MLP neurons of a small language model. Each row is named by its layer, matrix (up: input weights; down: output weights) and neuron, and shows model dimensions 16-111. Each number is 500 + 40 x the weight over its row's rms, rounded and kept within 0 to 999. Numbers have three digits each.
After each neuron's rows, "fires after" lists the tokens most often just before its 100 highest values on Wikipedia text that the model never trained on.

L19.up745:487489460531477498531448512466458486469505583498587496517559531506444532490462502490484490505423577476489491471469431460502507454544588551487466522501489568558515492389499530460464523495591551469555609476439508450469506485512506471518523461511511515464535495507463480465497464501495514498
L19.down745:455542554517498502517425468492463547528467532499518500516521455481495447476537509485533553494548405417480522496512582511486511544488499500552496489557469550551519459500470561468497545463439518445548546457478503511532445503504494446512470479495537425503443431472486568633516530524542499498
fires after: "\n", " W", " L", " X", "s", " D"

L4.up69:481446520430554525477532573602421470489537498487525483472542538516482448450481502507521489572496452469505509481508436508550552468539458531451461501544437449497465400486487468505441517480542509480455577522462535526540532453507457462507489560502492530505489536563516521517495519530507423509
L4.down69:400498531469520558556466462490470495454539500500428524464539401478546485511539520491509497500521533461495491459487504418479480492549507548580466588492435487507473488515474499507511450478559477536590487514455439450535481510568441478513518491537427533451539446453491464504555532510524477543
fires after: " pro", "ro", " com", " le", " c", " contr"

L6.up964:505472460525465501481489458431518485517569540504523370455510473555515480497551575473528545503525533524459611428517438459457449489477515525574532492480454529506512483460482560459530505500516572507452476475482533535522536476481467523531530496554491470460556557547448484498492512518436479492
L6.down964:484491494453454496527499553448460500491529473474597513504453461452485419460510484488552484470461476475523528544491511596498591510474434474513488414516545488455410450474441474562546527520442584489519503522490543541463487484524523512469492500566494415454449517493485532508493515587487461520
fires after: "F", " F", " w", " W", "ow", " He"

L4.up165:488558485582487538437569501510538457467530528518505482468563510526505537536495512483555472522475474549503562470527505506515492504493513454462536527508490531532491449573478503484455525492536480497480453508495582502529540590550428534543578530495521461532545489351486522480525463492459538467
L4.down165:517542488552482458426505440488456509577509575528486557493508524497544501425508481475456425514436538549535489510428430475444428506502529508527526496492508517532544481491572537513518547498520579501486503565557513506460459498521566505527514540403459460544469552530480452495514440468572474537
fires after: " Ch", " K", " U", "on", " O", " Phil"

L6.up575:507494446444507510525538492489502548488527561530483464555516476502435416500465477532553520507498520605488513510447534499473517472510487533526448430489570408528392484469531465450458530530605464527547455467519512496464471527579479521493527438539489544578520529482471468489511557474492503531
L6.down575:522462456519428507513528490414440513520401446577498494503509547437530519495507542492530470466457447494399438476543494464540551461498464540590496573486508443518477517454503523463507475473458533520511481508519513515530574482447531508521415518484493532506508459517462509492497489507439527536
fires after: " M", " m", " K", " k", " s", "k"

L6.up420:460445468494524548456489483457475480510562550576523513481471503528456516493499503550487423515499460455462467540481466511449482500512522531450548497472462545502452532489496542463468510501565438466479495524545534551499506374551533481506511536561494528536541408492449501548386561506507465476
L6.down420:585537506450494518517461511543541494579494445501424432545446557575498530468502428496540465501518483523491463449572556543455482434573578521547518529450555519452456478456518440437449512490449540561431464546538527489481517513497499524482522476517541512394497417438549483504498486550547475600
fires after: " E", " ", " t", " V", " qu", " K"

L4.up118:517511446472495490508513463564535510502514488477515414492517512503454460455469488574441534527467486454545565519506497490514535511517562512491503430470500515471479408505542504466522553508485470464465455490499614562523496534551484554542471499439496495572450472510479507565523552537464515452
L4.down118:519476546562507517532505436498501516490404523535505409508537547501580527533517470488516503509489474454528439482557450535529549511515542482464463516589484508520442532469465439493537497500545485518491546460560451480517524519492474502539522404575461489401484495517494524481503522466571476504
fires after: " M", " G", " J", " Sm", " g", "n"

L4.up782:532484493470517505512552484494491465471477531505512472512522448538460525486500510470503548546491450496494448468385457628435429392503466507494500449512552543611465529457530472459601439510484534458513471546515444523523528585493489535507492474462495496380527516505497549503523538492536471509
L4.down782:483435456500560471481447464482525487487509548465506535491497429541483471529439538480486447504483459554479467514522472463481505471525528484545525439477548502452609485576491439588520544464464481507505473544553490550518504585566499577499432478544536579511491569480608470480516527538433546448
fires after: "i", " C", "es", " g", "c"

L4.up1015:460489531509543477492460623477507501534479518452535505486466553430521537520498458578466444489506459449506507465456473514457533508499485541384484547518497509507559488473511501502502435544526527357500540491492550516495574451555591553498519489519539450488466479551416526522496467546534454484
L4.down1015:506438582473539398542501454527471536530527474506519586554507536457448540537477452438441492450512465523485477482451524444455500526534508498504517528469481544481532459595563482518576509543510486498354496549553459487539463551490515524472469478463515476466490525511513475415514498472486597542
fires after: "\n", "R"

L11.up976:456533464394461551523489473514590500432439512504488512483539475590533539440470486515491515530530523516471527451532451479477502499506537526449539507507464457511450479473521492450481469490551533487462506491493455488453492504498490555494576504502515408526523492536516416561520512404511457521
L11.down976:534541467525448431498489479462461472505420476548474507470596449414515463432544518488476475538528536473529510490445568460525563506465515488477501522485460450451494528483502510492513484555521493515549526439522532546506527493441530491493511384491533569536485495430527483547476530454524517476
fires after: ".", "W", " W", "==", "S"

L11.up533:419529555510413522498480543525523462496457448535501538502593554494540522500533517548556507508473501491555492474508447537441451480502538497463520474547541499440486536486530556459537446520524501416514545515486482541546569495550556516549590454431495392546499534418480465551522502469505482524
L11.down533:499491420478602542508472496545581528551584466457515466517474491480502497565470512550422536526525517430497521507552509466488467499492443564522577487465467488466616409493516455449474518443477480488580482507508478485497545575463460462505468450549536549470560535491516449458560508534424473487
fires after: "\n", ".", " is", " "

L10.up191:476485507498433550452536536459432483464529513519499480546485444428458533453495437559524463522455518577429535493434509529567455482540514509519477499513519496519479501504507454488545511461519508489520593464457517530472499486457460535538540542496504555490566515522467528516550442509459551464
L10.down191:488570490448508493432542546472509497503503511532563454511537541463496487497464403445502505441485427450530443482560501538518554504528491498518473517521467451558518446522439529468460575482495471429474508567517472482451508484423551468485474526495484493453532459477489458526494473517528472506
fires after: ";", "-", " D", ",", " a", " to"

L4.up295:518453518519490462509431477517498454484503494509480480458525415580462467571479446469603527585470599485460500439478501507519527526463527552479534465490463503565504463518509484480495568423511551476561410394474456468480484495448541498553572433519490540536468432548570507519451468481479443464
L4.down295:561518558425470497412487580493449458546528529548519545513428449477515522541497545466498517511487530495511503524508528504504557407535464499474433531496504544530574451437504514497426478567512476469499473512494557488491514558512494528506451490514537544531502408466488567458443492495491483474
fires after: "ev", "ov", "il", " who", "v", " ev"

L10.up23:475572546494450504444499478513548450534480482511570501481527526495515446556538513463556497482492508447420541488527483425546530473603482452442490553539467452444404509464517514443507565517507481460457502529501528486549504479499482511492489424458538439475484541512483544498427536509462524528
L10.down23:528530468473434502507457473493481566484489488515500452503474369519463508488523541484534478511564539478520495516522472459516535530486478433563488440487511494497536484509533517452500495491483524431518505513508547470482509443533519503463559462519464541549483518467516446523566442533512499495
fires after: " m", "|---|---|---|---", " j", " M", " C", "op"

L6.up870:421479485455495566515467472455436476478492491591511480557537483504483436523479578527489486488497466529574572479487538603482501431464442565465506493479416491560531515485531504428539470529545457489529457513494477534464538461507549456506505531490489517544506485530502521554472461422503467468
L6.down870:569504582485531452481474441508488537546502523546558504460533473496492486546466483496467432439487448532562525585515512438536511530479435526438416470421488431549434504558474522451550488552450485532443465529423482489437487496510446498540466476481464577575468502512514493551492542557537485558
fires after: " D", " R"

L6.up603:512455476427520461523456500492475502457448555486541450489604533534469527461465523564575505556498474514487516461489429537486492435567534507466560461491533504439546508474525502428528432579541434540499421531472435500472522464457479498568557552430504453498450537484462533517501471458499493497
L6.down603:504504536508481472496466436500496445495481576517456508520505525530439508464494473482494579508439535504443560525395425458457506475458469487556519561487487523568478434480476529551516460513487538560468548448471469529453544431491502484566521529521540456477523482508453469482494420588489510556
fires after: " f", " he", " h", " be", " se", " w"

L4.up613:482543464483530504491533490511489488433490499539524467432490500544516506483524527451525514512440430470452516489515517491521529418517487454472406479550450537489542484470491499458586538487497501445522485465496467491435495506505516498499438484554496475524506490522467487541485473591470509534
L4.down613:492422555447558456504505485568530507514481474501521494569517539508506462501524445487468460484459515511521474539467514446464513455547534481416549473477497467470490492470618553489471467468510539479563435374449519527542515567520590506529499527521510440514475499485504475523466420577527548540
fires after: " M", " Wh", "M", " ch", " John", " Phil"

L11.up741:474524366490492523441504539521460542519527459554566518549517559491487507466495468445521493454507483510524489513509480435454465447512554434508507439467453543520487437510550509476498537519558436464487529510493533541507531468520459442519561454455485573547520514463498503515399450534496445492
L11.down741:452516566527485537487505426445530434537516518475370457496559554561491476511484529515497407494563435478516557482507477544568534520530470571512476478566491518514455499508456464524525485495520498495527505451549534496461523592493488569483436522449541462498517442527489399515553486485448482547
fires after: "-", " |", " •", " No", "\n", "f"

L10.up263:477476448530506533459508564513487455437542431532538487479539511486484528486469484522559508553496504498436486413506544480518458492522545527532513444501480523485551520467546496537520526508474437502493516547602465509482516431536538495589458486425471481475531488549392479490486580490454529435
L10.down263:518498484482490484517464455548516557416478522425532509504518464419522504498531495503550453515546492458563509552471476559518546538510468504491524587488566476544424447495382489546522454457496472523480504482516520442497531540456501407378469466501529467459522469488495498410491502439482569513
fires after: " (", " \"", "\n", "A", " "

L4.up401:456387527459560524540486477494483441473453477548482426499543431471471463483399513491543516430498557453451607552433558486496415517525521568477523541439422481514497502513474446480602473541502538491461430469512525519461511447521479515553532549530482437500491556495523526498499530486467446469
L4.down401:514541506486539556589493463481504506456493528505543483472499574515517497518441512460534545519460552447522409482495433528486570529493531477579520450510548494516460517473460387598444592495505487472497411523541525526469526526555462496511452578468543481493493450475495485470527511567473464516
fires after: " w", " W", "W", " K", "R", "in"

L6.up113:463511563469512556518499441519490500413571474490542468442533524511549535539520431507491513502437501445537479475444478558513446547500521521499518494530518409496534545517595513506483461528541500533503495519534475542489499467494494531514467452466526441497489523578493441535590562481469547428
L6.down113:479566477490491476514468545429464509582496461506481479517529484535540483490562524489480506486493462541556457503513448460502497499512553528436491492434515561492549485497440495534457546526508559495496454460558488469476518526497503474488442459526566535489482493487522490501554485490602445540
fires after: "\n", " and", " G"

L6.up655:444462497484423501526473517493480547456553505524539574495576528489505424477505533505549489576438423566488475431442485535462520520565509529507516502552480483516487494499467473468441542454510521522512505520534438476529500552594474576405496479490414557532455524511460476469481537582484501459
L6.down655:451535455515462508526518529455442426439509502501527537509482457469447490575517461474552548504494438438512443577502458472506520510510509486541536501522498492464476532531509463471566479510415544577501515458572514477532506418537501519518478572440497473556466539499479548477586478476417463478
fires after: " m", " ar", "cc", " M", " acc", " "

L4.up747:473524379537493477544551509559489501439509526478460426445462496424477477512507483529501467578476552468468519514514516457499559498517510416471493432561527529464502457485566460484494464455505477541446488468484478495608461483543492537440552530560502496545521465508446582535498509592518535453
L4.down747:599459455565534506466465536499427482427450537573488485464544419489490501536516498458431498425534484493519496496425468489529548474497483468512482471533527449538515487531491526435488491548567533508490510556465539526452496487423532521395475630532466507506473482538481479471469519533488568511
fires after: " M", " K", "S", " ", "I", "M"

L4.up169:567471496533499545465443448460502480362494535519493456503542591540462499497456533467491485505402530524488484492479527530490493469518516509471457459546481529529500564527492452503520431522592536453499505510502549532527527407587549494556538524611466526531465504490452524568500433493440420504
L4.down169:547452484525480497480541517428511506438565451535548455560422589523479505440527472497538505555497511462555546448472510513527532503406484441511598489531437544493510532612470493525480468513539516560466468498460518454475508434490483516480462465544552482454484425509495532470540483585545483550
fires after: " Ang", " K", " t", "″", " consid", " "

L11.up344:471549461502475610505512528499484456481439502524529460454476539450523500470559442461542493506486522488461491461553515493434520455472495539446533490469466447495452485508608506479402449567478524447475539533560464581491520413553559485496507481499487472493587535533477464519499540470484413521
L11.down344:599548478524397452476508506593510523508515462506475478479499483543536502511581470541461500525522460523457445526491507412527424477500534532455486530543523502526483431430490457531486477507514481510495505424444506460487543455467554496475532460442571532493545510547561423483514494500501545531
fires after: ".", "==", "\n", " pr"

L20.up196:484452434524498527478417583496570472499522546579540550512546488470514500484510495503538469545400557464479515380523500514505464438471517563518507581464522463507548489540530439500543437503592489447569484575564510433436513519452487523480474454512455487529497544470435514505451523468395571521
L20.down196:414538556514534504496424451431501529515528571430516498489502484480551511511500410420514490531586503607557473559529549433511537486508507522512471547432494455518574482586550528452494521546485508517425527494496491476508444553540507456444473511455446441456441498464517459343580503555444479534
fires after: "\n", "ed"

L10.up342:458500507475441580529513533475455433511537518477489468518457567527479501506452440459523467463542608493433484452531445429456501454522606498531525420484460495496532457541498480380464501562536498518565506447491477507546485546532505461566554456494495499535450545598466497558517521523464479546
L10.down342:484477472472438471533513454492545536499525513513560500610564529482531468440579501463481485505531520525480467418402534524520417487435471583576476566540533496550451426481531534526538491455497436458572542493510446503516519534500519479450448523491588498498544460444584547494440542485512472541
fires after: " S", " K", "S", "-", " In", " •"

L6.up157:472485544535452433586472481553479498503554511546523455564539434541408489465547514579472468597483441525463584528455532523438547423489495508495481426505526551438517540459483486469474422471596470491558464476487486488443506543518480541512519493485512518493527521581433527553549482500442512509
L6.down157:495489544542512508427496508606488515476573466528494572567505520497515489468473518478571484642468491538535479554500577509537541459546548499475522496460431531490478498507532479520425519489427519459498511458478520553553495547509473514544477498531458428521514577488470464539469506471421496473
fires after: " ar", " Ar", " ch", " M", "ague"

L6.up692:490490466461532492445498507481531520487543486559475519438513494501501497454453518479552548535455499594539507499546462486525544556551513493545474505491513492530422521514545401473485457447473527438474521534543416497505483498489542454471502538517424520498478543528445518525419482524444596535
L6.down692:458451559571425458514554469505532540483473410556501523497494443456475569542444515558539469505560451590528500555475448525555574531503532501448527472482512497454434544482526496530485486435543508502525520523504517465490484480485557443508490471505544515528454485526454513532469529562510444490
fires after: " M", " m", "av", "m", "em", "am"

L4.up648:448604538523459541466471516503535479515486526545523511515480516565518538487541456577519532565445435548424515438422528549439513499560487501564433425503511445509617500493540455505506437561547525485511432502527515482505481559536544506481494438508518493497478508497481503514527489447516510547
L4.down648:523500501416483579522474500526582464485488526570422493443468466514509565474527439516512437511468490464527516465532568473526475506511514535466511479422524439549543568456489598465433430442548487486488454449380557521471532495448543510531519536498547476522503475480493523550416495435464535507
fires after: "ch", " ch", "ag", "er", " imp"

L6.up163:442491488451528550499559520491535462508493497511502517495512471496439504426594547471441366486485574487503524483502492499587476481483503449473453484501559505509550458476481507516552537586472489509520488571480542470574497511560509501525515458503448437460437559497532496526536477516511516400
L6.down163:493557492548504536492533491560497487543516527505571494557453494513565505521479551502496531464495485510486493472500484509496484507509508454483521474434586497531433567528532424537523473473459478518526486461500589438480492432564504503455466568523507424519526611525459521512503523466436394542
fires after: "ic", " B", " C", "B", " Ch", "ail"

L4.up684:500521509488484466504472508514479512459499554454521517479567472561448507497539587511511493456479477487412555487433417582464492505516483542529448488479503482497504526469481502458478471526506484502411468556485466522511525487516465493551447536555497511462456510492408525568510544415388448430
L4.down684:553536525557479524592435444504499507528462570421531432504562467478449450452541522456541420520459551558487523518458457446472465453467550532538533461537473476508566514480536431496531433477525513436523495482504438554494556477525436498440446501492565541541514511461475537446482511502499453520
fires after: " Rep", " inv", "ceed", " sur", " res", "v"

L6.up42:496514557481499459476525501508493518452495511522530435500470488583517514567526557502452437585466527507503512433431503616483582512537593436464465472465555478464481473541460483441511530571527537462539486508472522510523560380522443529505489539433459428491526488627501519539572533528563524464
L6.down42:543460524537518444506505520489463452437457526476504490528543491529410391480531500443505442503494437421493541443493497517464449560513453548443504433479439575483482440553542505526502510484485576486539504557575508530474472482519505539474494466518535426493550489468536506574469529524482498514
fires after: " G", " S", " O", " Sp", " Sch"

L6.up5:470499437509468538506483494473492511513499526466475534524510479542473525478505509511524429515422507484485547382422475498454488471507488469542503439466467467529389520440567507482503420466562471439503516515477500577550501440564501501533488442468443546515519561558476553513490631450427486443
L6.down5:484574526467468539497479511441477572494528430489490532431458435468475531406498558461509510521476503440477438438490490513457501543541478574579484511534531493481469559419512498524496500550474536514446461507530504598515505498513508538465488481530520479568485542452493534495518573574526461507
fires after: " c", " C", " g", " inc", "C"

L6.up458:484551458498450479407503467498476497512465520522483535547423523482426483473468446592505518475501551490450577477499474503469520428450577493568521430490471530464548414418505447484517496492568555516495508512480557458476503435533424520534566468530527479474519513540497512568510475537456518437
L6.down458:480405483478446536512564517551547432492481574452474472504517471436475505552479527427500397458502492504492486495417509491479536477485464493483465487457465506576506525549481445450484432509511539463527545544502476491464507425561511509528553506471543468488609494476577555508513498476506454411
fires after: " W", " D", " w", " A", "U", "W"

L4.up193:468483502515510520460498538505510554473535518564513505532509495513475460519460414526549574536517502459505497452460456507534450555498548469460517469482546447513550551507507518462531490457558491554483488583525466533480478458423490454481534437502469444440524481426522454536503498529510522477
L4.down193:563548476533529578450521473455508555451474437433504579504495549566471471519552513462527450552481529517534498487420456508536493535404492526461448521549512472506514537486444523502525475550511461477490478480508501471490539534475542507493501500550496486462469466439512408446407482460469499556
fires after: " K", " p", " G", " d", "ag", " st"

L4.up225:472497424461469500520524396505577579368535576557531464524515505496510466486494508517485463556414505407489510479432543513473621471552546561441456458491508558518455445469496471432507502532539478481513503480508508489554515532540482522554490488563533469524497515522500459577526551500467507498
L4.down225:491454430525511538493577416597473481478529468563450474497542519498531559480476490467452478474441469453557534480468547420558544566457532507558437454562471463516498482489425449510544494556501595487410564522537543515502494496497512409547563499451454502528524559585517526509495527516512478448
fires after: " M", " m", "M", " she", "n"

L4.up663:402490521479442451450532487485511520484520508520512411530512513475506524493523538541543443562507536529537499453459566513496551455493529503467473453487460512576486420472529430470439504445444422421555472515465536498515528494518482518541544455590508441501473581494490461522514440470497516568
L4.down663:530541495465513513538496492503437421561590496476473583508557516543523516519493545462484507472503467434588548485503477459454444539571478570503497534463494526447500459542505591514498555466455464463501429507541503509462477579460488517510482584506555445492465493497544499441484505512478475477
fires after: "ac", " Ang", " Comm", " Ch", " Par", " Phil"

L11.up230:461529475493495566521458478517438447474482448586443509511542421587430434515460509518533467451486532555565544517511501576453579503493541491411493435507513464473519424470518514433492525479504559483481510540442392525476491462562533479536525495412507456482529562480543507530466492518465488477
L11.down230:515501501453615463469495491511502469559498471520539414492539519539479502537537456455460548414514547458541508504566489432502482526534470481494527522463488488545482489484430487482490471508549552470456513468494516519458481423474524406507484453526490423486519530449399519554588482561558471467
fires after: " S", " D", " C", " H", " c"

L6.up415:469537514460552447483475505471468487511500462459547484584541454487479438533537545500546522477510551457447536478450515562563441506465488546503538502415490493517505490486474479524525539565562455502385474458499561539473481444544531498492561499498549512410522453577511577515591471427427499431
L6.down415:497460525528548465499491555504468472492557501585492511529512531559519488475481478518448518529493529549586439538558485529583578503461509492447529538507532444557460500550514571483443516469432441503511542539491535469520486469618492548526469487492552500502492591481482463492576514480489427473
fires after: " D", " Fl", " b", " T", "ot", "R"

L11.up688:449510484492472466482486573525515537486491418470549505504522429538508483556510445487538564555429549558538466474444513446481424445529509573533469439496530485474518539477579490523509562475550572472564512553647468489508555508523584470505503521460475477502468501536516454492523564519508555416
L11.down688:527604403437514469485480407500562480499496507480466525509473530458493533496440505484528510480476493442557508535504453527537513479561479543492460517440536455468509410431477505455464488490463569483476520578361517453452536512552514484473520415465508487554499468539520524479517511505505468516
fires after: " and", ",", "A", "ed", "ated"

L4.up948:443489456478544591491469511472391428529451544499406509547500514514473454481471446554482539491536489577481446461478605563478421480436563456466539531505495538451539477474540487511571465540533453434545496498542479559454551450499426539514594446514494464462475446511543490554526488503429487486
L4.down948:515425472507534502516575466473545513456530541479502442493493587511515474532506450459462515446470496514513468508487437446506427489483527506533512550464546506558501485453523473422512493482482531497453524568491550475561510518489525497448453515547502480397553512468500494493505505533521541434
fires after: " A", " R", " a", " ", " D", " un"

L6.up927:477555392550521592416512543489468521506554517565536495490478452520552453469502464528547536423462517538524568464561450526474523457490523544549499483519532553481454500503508489566459494530533518588459501479491438504457505414494567547505484439550487429498456493518532466539492500483414511471
L6.down927:550459478444490549418462483513466538484481509454481579545472494448425487487458493567475475488536447549547536443622528472543470468521517458543451409504450450493425440474507568548479428578487489496479529444515504526518496586566503466509477515497503457499467494521498526530518497532525555547
fires after: "u", " un", " S", " cl", " Sh", "un"

L11.up1006:490489546464473526550570489521452476411593522458531465602515523445474509495455539533575526518456428507405531509488471556526505502453589530439510549423473446499531505448502521545529445550543524502465489541502487569535490520465525447541488533508504532496555471476531516472495458485538532420
L11.down1006:571572415519476467571490523510515443562558622507544518450490531527468393488505560518500525410436551541510540529481573538499520520451457481577473534509521528566496463536495510553450428512469511530544503503539505540518502551444510466502521444491513504479502492486549497530520560541460452502
fires after: " w", " f", " bro", " W", " p"

L4.up583:442505456445543513505531507477515527484475513478542496512538561500526525473514587474441596491476509515450486516494486474470605512547523482490518463522505473536421510470482463496524480549492486471450492471481538495561488491563496533523555517451504531529497597453501593556414461489404495531
L4.down583:528515574491493448589564512544475542594487463487506506578494506458491571536533583420507542505492454485455520454449474503489465447472524582497531532525482463482530535525473430388582547494535488435473518529536474504570508483528542468470520427503503551515568493498519511493545509496499468490
fires after: " c", "em", " re", " pr", " m", " M"

L17.up507:585436463518522428489502506479449496505546445511481486497532533480457481450468493530553483470457473493467450439526474489528445498495465495502545451431477501462518479419491458471472551470525491467476536489568481606544503465512502517548483497508584515438456501436438591517489513563476536401
L17.down507:543541484540518489485582485430480399496540549489526498460508523491518585449497527462470495537510535522526468522466461496529512478408465570416485509543505494503461481528466534494516577447499476452544480474497567505429507531487515441470530536502492535545553526552579450534532506503529467539
fires after: " (", " in", ",", "-", " and", " "

L10.up742:497498467456524515533457448506569505440453479536526471516529545553495463523494433464563554580453525496526554523540499522493531481563462531519503506542513507519489477502486458476474505538544496449491534525588486501529477624544457514496469509521562457579547470483463444493469540481482497440
L10.down742:573531569469457498570534560502500530518491544516524536452507461540535428506470440513498588557502475499470482489550498460461465497469548424487489600564498531495516451599463473515516549484424458463474483479496507432598479445536489433540498526416479610513515493517481478562510526463562456480
fires after: " M", " m", "M", " R"

L6.up313:476459541463496482520459477531403489507427510480505481536470498537516507506461497507522523532472522542512528501494397514498492517507492562505415493451431492540547521438445508530477556523527500426544502481495487547433483441532481501482516500439491512506507534479495548493572454491475506411
L6.down313:477526545552458504536565451561534458487539557461452479434473484522517510484536508491529515494503509533474434498481480515533546538544459545503480497433463438571535490471453492462499415531476513503511488519526486403430489477555452474473519537444541505514497577503489476519499510526452466514
fires after: " D", " A", "ra", " d", "D", "A"

L10.up111:457572510525474531482513508488470483497476511534472460501514513527454481522458496532494471472494549531484463466474464551486530541486522461472444480508483514575516491457514505477528588559501457512601499501501591550563499454491486424503485433476441499444493509462553462492543570522503545409
L10.down111:502481506522507522517506465530514526575568448553557488477615467515500489526487439441475518441508531506432478593490506496502518465551557503489505535467459423551507473489522506530539466572519540491486567491437470481515523496556542525504416487530489508567556508560385463477512513446471525503
fires after: " R", " C", " B", " P", "r", " g"

L6.up165:501518522478491533489499494505480469518421511570596512425518411492456501497519511544514471521513575502489534506483494483490504542522563503514462533472617489505493458536445497478503596515548457467456530472594511492483521534460446609490492525457517552481484507493471466484459441505455524478
L6.down165:456470547500494555524477426480488415455494531550515552435560423547456495491462481531497438499462461465479573458540580520517409526527559507471521480508462542511493439533537477496491483470466470456502503532506558502488471457545516531495510460445533513404479486373543527476475459528466450466
fires after: " O", " K", " S", " k", " Z", " s"

L6.up53:538531390431586463482508531525513409463556548537425541459480476542493474508541501495491476512515536513533509531521508525521601522564475532581525495454606522501468548477477457501472431521547423523459485505489475506507572437444553466613532527518499415545542575563477547529539458518459457463
L6.down53:505440405416425538506484464551502452560411497535444512467447503517491430520430437547492519566493487474549474532486455549526513471519455496551466474498528505451516461520531521491430534561491548532532496472485465471430489551479462537542474418511479448465519494492549442517544503563472492464
fires after: " Al", " Z", "u", "un", "h"

L4.up535:507562541438496557431481498494522500461515524477520481500510540527428508583465499414506533482497483464554462493501500515486513512608537446553514474535486477449520483529553449556527533572557474499483519472483516532531542452480417515559574484496528517476492515487480493503506582498474478446
L4.down535:495557470406574493486580504473455493509535469479453452618564528431538562465461532489438482473453497537538493573496534482514453508507496475527593497510450569496535496554533515492532522514473441549487466486481489452491490541522543534498498491482515510537418447478451493507497531498507489555
fires after: "g", "ar", " G", " R", "c", " En"

L20.up1012:479477511594534462510472513457463508489540513568579546471533583464451500436500485516551509472510491502416489472429532462462507530537500471496515462416469524506493486534489472545510500482564528478472415456535543518579544369544542527542551467462572469525433489526485452514450559488422534429
L20.down1012:494462493531459451480474432519498490505483523506533523531494579508511508521524482571502553556511477490543511472509538556478512426455498436545494488503509498511490478538555499478546567479545484571515519511504456547545458538563447532484460448508549525516460511519543553443422502469418499481
fires after: "\n", " (", "==", " was", "."

L6.up855:494461502513464492462502576533501481482489495540539474530577477491454532542501481456457566522498478476499504570473554445495544480492555581384469442543500477495520443400428529561436484571527492482462549491494471493468492593530465522506493395523503522566510525482489528510464468439478480432
L6.down855:480492501510524469541520430518531468499485544474508476570539520507569492445499460466527475479482505486533418535523529550565558474473520473529435526498461499528567468544455463513467498531447501471432514536486467496509527498514470459518529395461475476474523539505471508519556550540527506472
fires after: " M", " W", "M", " K", " k", " L"

L11.up913:484519530422573545456522438530550444471525481521490498486557476503531488483526591518500427544480489498443438433484477545415484466585459448554417464419506468541511534458552505511536471500485446437538521490454508541473528452506555541555512471503432478580525508518501541532531528471491450507
L11.down913:517516535523494523475520474467479393450489551495485534480496457470576535559442591518493426496521545504527446544436506479462521435521497468583454519426431465557472499500543589530476507498557472545566478487468551496445512549486567550464446462475560562526496442537451478476594453565466483567
fires after: " C", " c", " G", "y", " H"

L10.up261:563479538502563482523488470431461433551476483568561503518511482497466497494540464504506458483417499535464423512446518412483510516476540524493478491462512539492554483437535503473543572511490502437475506486512580586538500413535572514544599518499497442534477573542484588486504525489511510510
L10.down261:508532497545505502535485373479523514413516419449495480458483456535542499522557452462479540479458498456516487454521477521432439507491443479455540526474458546535532494474497495511443429471579473499484515497551504444452493524505389488493512509530521541506483511488595522517510488483529472467
fires after: "A", "C", "M", "S"

L4.up134:526472499502464582445497502510495503491482577533470474491472487489489499549509424564474533538434493503484509486417435533538545536548519593436537518502480466481493404501512536509472507522597462491471473547479477495509486489479498490529545555546468535496445500518522458511442474445467495504
L4.down134:453513490502531581501450507541529510546533469483526450515478489512432551509457524503468418483563524521532496513494512612532530507588545446512439604526506521501497564496457454498463556496538442446526492480547516382456480502541479486480528481534544538471551554522495475512523570480542496442
fires after: "ap", " S", " c", " sp", " K", " M"